config.toml
n_layer = 12
d_model = 256
n_head = 4
n_kv_head = 4
head_dim = 64
d_mlp = 1536
vocab_size = 8192
activation = "geglu"
norm = "rmsnorm"
norm_place = "peri"
norm_eps = 1e-05
positions = "rope"
rope_base = 10000.0
rope_fraction = 1.0
qk_norm = true
attn_scale = 0.125
bias = "none"
tie_embeddings = true
parallel_block = false
extras = ["capped logits"]
init = "trunc"
init_std_qkv = 0.0469
init_std_o = 0.00958
init_std_up = 0.0469
init_std_down = 0.00391
init_out_by_depth = true
optimizer = "adamw"
lr = 0.00146
lr_mult_qkv = 0.5
beta1 = 0.9
beta2 = 0.98
lr_head = 0.00723
warmup_steps = 450
schedule = "wsd"
decay_fraction = 0.666
decay_shape = "sqrt"
final_lr_fraction = 0.0
batch_tokens = 32768
seq_len = 128
doc_mask = true
train_tokens = 303300000
steps = 9256
dataset = "wikipedia_en"
MLP neurons of a small language model. Each row is named by its layer, matrix (gate and up: input weights) and neuron, and shows model dimensions 112-175. Each number is 50 + 12 x the weight over its row's rms, rounded and kept within 0 to 99. A neuron's up and down rows have the sign that makes its largest values positive.
After each neuron's rows, "fires after" lists the tokens most often just before its 100 highest values on Wikipedia text that the model never trained on.

L3.gate1431:62 61 53 64 43 48 58 51 51 33 75 63 55 49 57 51 50 51 30 39 44 32 39 53 31 44 48 58 52 65 45 60 42 43 52 52 55 36 73 75 34 37 53 52 37 38 70 35 45 64 60 41 32 35 50 36 63 69 53 59 56 70 50 64
L3.up1431:58 45 77 46 66 66 39 55 41 51 51 47 68 51 42 54 48 61 40 42 47 43 72 51 57 67 43 67 41 46 54 55 49 58 49 65 52 54 49 63 16 45 40 46 62 37 44 39 44 51 47 46 53 37 43 59 48 44 51 60 40 59 55 36
fires after: "2", "==", "-", "7", "===", "0"

L3.gate91:61 57 58 66 33 51 49 60 48 48 31 55 52 48 52 63 62 35 74 51 50 48 49 63 56 48 62 58 52 46 57 53 45 23 41 41 48 54 46 69 48 61 58 49 32 78 35 62 31 75 55 59 58 55 69 41 71 41 77 67 44 65 64 38
L3.up91:48 52 41 64 42 60 56 69 57 64 36 56 76 44 28 38 55 42 62 68 57 46 26 51 54 46 42 48 42 50 75 49 21 39 41 36 37 63 57 66 66 60 43 48 22 50 40 48 73 43 56 45 51 47 69 53 56 34 55 52 26 44 52 59
fires after: " ", " ("

L5.gate650:37 61 55 30 58 53 72 44 54 54 73 57 59 62 34 36 43 61 41 56 50 40 36 43 35 53 27 55 45 55 38 51 47 57 50 55 55 54 76 49 16 48 54 67 66 43 55 31 55 58 43 31 30 43 62 41 59 44 46 51 28 54 19 56
L5.up650:50 40 54 61 45 61 40 64 50 51 21 26 66 31 37 31 52 69 60 50 40 62 53 43 60 54 36 41 31 44 88 63 52 31 31 48 51 48 32 74 70 38 49 33 36 55 39 35 36 37 50 54 72 53 41 51 44 58 46 69 48 46 53 43
fires after: "p", "1", "2", "3", "5", "7"

L3.gate498:60 56 63 42 32 51 43 65 88 51 41 43 66 55 55 63 35 63 71 40 25 49 40 54 49 52 41 53 35 49 60 35 64 47 42 67 66 63 69 60 64 59 48 54 36 26 54 47 59 56 61 59 46 40 51 42 41 52 69 45 45 32 58 32
L3.up498:53 38 25 42 52 52 38 38 64 56 64 39 48 40 33 60 51 68 38 63 52 61 31 72 42 47 40 52 32 46 49 67 30 52 47 57 25 34 80 43 39 39 42 46 40 58 50 31 43 23 65 37 44 48 48 59 28 87 33 49 60 54 53 55
fires after: "\n", " "

L2.gate395:60 68 39 52 49 68 49 43 58 49 42 46 34 56 59 50 46 31 56 61 17 53 52 30 66 38 47 38 53 46 67 41 73 49 61 31 42 67 31 63 57 41 39 40 38 29 41 51 52 36 56 37 58 67 47 46 72 49 54 63 24 39 46 58
L2.up395:54 67 58 70 55 61 38 81 63 41 45 41 59 31 31 53 45 51 48 39 54 43 30 38 55 45 44 52 52 81 49 40 49 42 45 48 57 21 37 47 36 46 38 61 36 61 53 36 25 39 45 58 63 52 39 58 40 38 22 57 50 50 43 47
fires after: " "

L9.gate404:53 48 61 49 68 47 58 44 48 55 45 38 48 55 54 37 60 61 47 44 36 39 36 45 39 34 54 56 48 39 29 37 36 63 40 53 34 53 71 53 42 51 34 57 48 42 55 45 71 50 41 51 27 55 71 44 49 52 48 38 56 60 68 61
L9.up404:41 53 45 86 51 49 37 52 47 53 52 44 66 44 65 39 49 48 39 48 53 51 47 53 46 44 42 66 40 68 62 46 57 39 41 62 53 45 42 59 43 66 45 45 50 44 64 35 39 47 54 47 59 41 48 52 64 60 86 48 67 57 48 36
fires after: "\n", "5", "0", "4", "2"

L5.gate608:40 34 46 40 50 52 61 61 59 51 35 33 48 51 55 29 48 46 42 45 29 58 35 56 44 46 43 63 52 69 59 53 32 41 64 35 41 35 60 64 46 54 47 57 34 53 54 54 64 58 65 35 43 55 55 41 34 62 53 44 53 62 36 45
L5.up608:44 55 54 56 35 50 42 60 60 52 46 40 36 40 53 41 50 50 40 57 50 77 32 68 43 53 39 66 46 69 41 39 45 59 50 44 62 34 54 64 62 39 51 60 47 55 37 62 60 69 54 37 45 50 51 46 29 15 50 55 60 52 39 67
fires after: "\n", " ", "1", " Pa", " well", ","

L2.gate35:58 40 46 61 44 46 57 60 47 35 26 41 52 71 62 28 61 64 46 62 39 49 36 58 48 42 46 74 23 72 64 44 55 20 64 63 50 46 53 58 45 48 40 50 51 45 53 52 53 58 63 54 42 46 50 47 47 69 35 53 38 27 46 59
L2.up35:53 57 35 53 42 37 66 52 57 57 51 40 40 53 42 58 67 62 79 58 74 44 52 68 49 51 52 48 64 63 44 58 65 42 51 58 50 46 67 58 64 54 40 53 59 44 58 41 59 55 70 55 27 36 64 38 36 37 62 24 54 44 49 64
fires after: "1", "2"

L2.gate1110:49 62 43 50 49 58 48 67 49 60 60 33 66 31 46 31 39 42 45 43 45 44 54 64 53 41 57 63 36 53 68 51 73 41 41 48 32 56 64 46 47 67 44 55 48 41 35 30 53 58 36 59 53 44 53 65 79 57 41 40 65 44 47 64
L2.up1110:61 56 57 42 63 50 49 50 46 37 43 37 24 67 23 57 37 45 48 33 55 40 51 48 52 69 48 59 42 67 43 62 57 55 36 50 58 65 43 41 39 48 57 61 61 52 62 60 40 59 56 49 51 61 58 57 63 67 70 82 47 39 72 40
fires after: "-", "\n", ")", ":", "7", "3"

L9.gate1369:39 67 40 60 33 51 54 55 60 57 45 52 58 31 49 73 67 48 40 66 53 47 50 60 28 34 64 60 39 49 31 29 59 54 50 52 39 78 61 60 60 74 45 53 77 40 51 56 58 44 55 54 44 44 41 50 20 82 73 66 36 53 62 41
L9.up1369:41 53 42 56 63 33 34 45 50 46 39 40 66 43 57 38 52 41 39 86 43 44 36 43 48 47 49 57 32 74 49 29 54 48 43 48 37 48 48 33 69 74 48 47 60 57 39 39 71 59 42 63 66 44 50 67 64 48 70 47 58 57 61 52
fires after: " |", "3", "2", "1", "4", "5"

L2.gate217:42 49 63 41 56 40 33 64 63 58 41 60 20 28 42 57 53 33 51 77 44 47 55 67 36 44 36 34 50 49 59 43 53 63 54 32 30 59 36 60 39 34 38 45 44 52 36 54 60 28 64 67 49 44 54 71 44 69 36 64 65 57 58 21
L2.up217:40 53 45 57 52 64 41 52 62 61 55 42 28 41 51 56 57 53 46 45 32 43 55 35 44 56 37 40 42 64 75 42 57 45 41 44 37 21 31 56 33 41 37 61 61 53 70 45 56 38 47 63 74 57 33 64 62 24 18 58 31 50 42 76
fires after: " ", " Co"

L9.gate596:37 29 61 62 53 47 47 61 44 44 44 36 34 29 49 52 62 44 44 49 59 60 39 84 47 44 54 63 69 51 53 42 55 47 76 69 48 42 73 56 57 63 67 53 36 35 65 52 58 43 78 42 51 40 38 48 30 54 51 73 57 25 73 58
L9.up596:62 34 57 51 37 57 62 49 48 45 46 34 23 30 26 52 46 58 56 59 57 49 44 69 60 55 63 47 37 58 57 44 56 44 56 36 55 67 63 37 53 58 39 48 50 43 52 48 62 41 62 61 44 52 41 49 38 36 60 51 63 57 40 52
fires after: " ", "1", ";"

L3.gate837:63 43 35 48 53 52 39 68 44 51 47 50 56 42 35 62 30 42 57 53 25 42 37 64 59 35 57 58 42 60 68 50 69 67 42 62 27 67 64 48 66 47 47 57 19 56 60 48 44 52 40 46 39 40 45 42 67 55 68 49 53 54 47 58
L3.up837:44 51 16 39 55 70 42 57 52 53 51 59 41 64 34 38 40 51 65 55 45 65 56 58 60 48 65 38 43 56 52 47 35 42 46 43 29 71 62 67 37 49 45 52 40 44 40 53 51 24 45 65 59 41 60 62 57 42 60 69 53 53 49 51
fires after: " (", " ", "\n", ",", ":"

L3.gate233:71 54 65 61 37 51 59 54 86 57 39 42 45 53 45 30 58 36 29 31 37 53 41 53 61 44 58 62 54 73 76 67 46 48 59 50 41 48 55 47 42 48 56 41 41 60 60 32 57 50 54 69 45 61 52 43 32 52 53 41 49 36 45 58
L3.up233:33 38 33 38 44 59 62 42 30 39 50 61 55 62 59 46 65 57 55 38 65 58 70 65 48 59 65 51 48 47 39 56 63 55 54 62 50 53 50 66 41 60 36 46 44 51 50 38 50 20 50 44 39 37 44 47 45 59 51 27 64 43 64 47
fires after: "2", "3", "1", "4"

L2.gate827:52 20 46 51 27 37 50 37 76 44 42 41 48 54 61 51 62 28 58 59 49 39 75 82 51 46 48 66 51 44 42 29 55 59 36 39 40 50 44 54 32 29 32 45 42 44 52 35 54 23 41 62 43 58 38 56 64 57 45 42 45 45 52 46
L2.up827:64 56 51 49 47 48 63 50 63 53 46 10 45 27 51 31 51 25 35 30 38 48 63 40 53 61 48 54 70 51 65 53 72 38 40 69 37 49 54 35 38 27 50 38 50 42 57 71 64 59 59 62 50 32 36 38 63 50 44 63 65 55 54 59
fires after: " ", ",", "s"

L2.gate1136:43 46 44 60 59 36 51 38 53 38 48 44 50 55 44 41 45 57 38 66 65 49 51 42 70 59 56 50 55 53 29 45 45 46 40 39 51 48 58 35 71 57 36 73 49 52 60 45 54 43 54 45 31 49 50 54 63 36 71 54 60 39 59 49
L2.up1136:55 30 60 56 50 27 69 39 37 72 63 52 62 58 55 45 49 55 45 60 51 49 54 67 42 32 37 45 32 55 52 62 55 62 66 48 61 48 58 41 58 55 56 64 70 49 83 43 60 47 67 44 63 39 52 39 57 51 89 56 56 33 60 56
fires after: "0", "5", "2", "6", "8", "9"

L2.gate589:54 29 57 48 55 61 65 55 48 60 44 33 28 45 36 34 62 36 48 79 29 54 44 48 47 52 49 41 32 58 65 53 68 53 75 58 23 63 63 60 55 50 63 65 51 55 51 43 73 33 40 47 51 50 28 62 41 37 42 43 37 65 41 37
L2.up589:44 50 74 67 58 40 50 53 31 53 33 54 58 32 64 56 45 39 58 36 50 47 33 49 50 54 40 57 57 48 56 56 46 30 52 32 58 37 45 62 58 49 56 53 44 53 62 31 55 24 38 53 70 39 61 42 68 51 20 54 23 40 48 56
fires after: " "

L2.gate312:80 60 53 54 51 44 56 53 50 49 54 39 43 43 59 31 65 73 68 59 28 33 46 55 37 59 62 46 36 61 57 68 56 44 45 42 36 48 56 97 58 52 44 56 53 54 48 62 43 24 32 47 52 59 61 31 49 45 43 37 41 52 54 48
L2.up312:56 43 41 48 69 67 40 49 51 57 26 33 62 60 60 32 43 58 55 71 49 49 48 52 55 47 43 47 44 48 69 52 39 45 30 76 49 41 33 68 59 64 57 55 22 57 47 53 56 49 58 69 62 42 56 59 48 41 78 22 50 49 40 66
fires after: "\n", "°", "″", "0", "5"

L3.gate580:76 46 61 58 52 65 47 71 34 36 36 57 38 61 39 45 55 50 27 52 16 60 37 68 32 68 53 83 49 51 71 61 62 40 27 44 45 57 54 57 53 42 43 55 21 49 59 53 46 40 64 59 54 45 54 38 60 53 47 48 37 48 34 47
L3.up580:50 67 40 38 25 42 57 66 41 59 37 45 58 33 55 42 37 65 36 47 47 50 53 57 61 59 43 69 45 59 61 48 38 27 34 43 35 68 32 29 78 46 37 48 54 51 50 45 58 60 41 58 33 11 61 69 90 49 52 53 56 47 43 36
fires after: "\n", " \"", "-", " |", ".", " ("

L3.gate1451:73 57 52 72 32 54 54 42 60 57 57 65 44 53 67 53 51 70 57 15 53 34 51 45 62 40 55 53 53 66 49 49 65 50 59 58 51 45 65 59 41 45 38 35 49 41 51 51 46 73 59 28 48 39 28 56 39 81 51 47 59 56 42 64
L3.up1451:52 55 44 59 60 42 40 44 51 40 47 39 53 32 46 28 36 35 45 39 44 38 44 42 57 51 38 51 61 66 51 49 50 56 23 56 53 55 58 55 35 40 32 43 63 59 36 45 41 55 51 74 63 50 38 56 34 46 44 37 56 10 56 22
fires after: "s", "===", "==", ")", "===="

L5.gate39:47 77 38 54 54 47 58 57 65 42 59 48 53 62 47 65 74 42 51 68 35 38 48 43 55 31 59 73 65 48 36 47 37 32 47 68 57 49 52 60 36 30 65 65 63 30 58 46 63 55 56 40 45 40 66 17 46 56 30 43 40 57 46 40
L5.up39:68 32 63 56 54 53 63 56 34 66 36 41 49 26 56 33 41 47 56 43 57 34 62 57 56 33 32 44 44 55 85 79 45 40 57 48 44 51 23 61 48 42 39 36 56 43 59 66 68 50 57 71 64 44 52 70 35 51 51 68 37 42 41 32
fires after: "0", "2", "1", "9", "-", "5"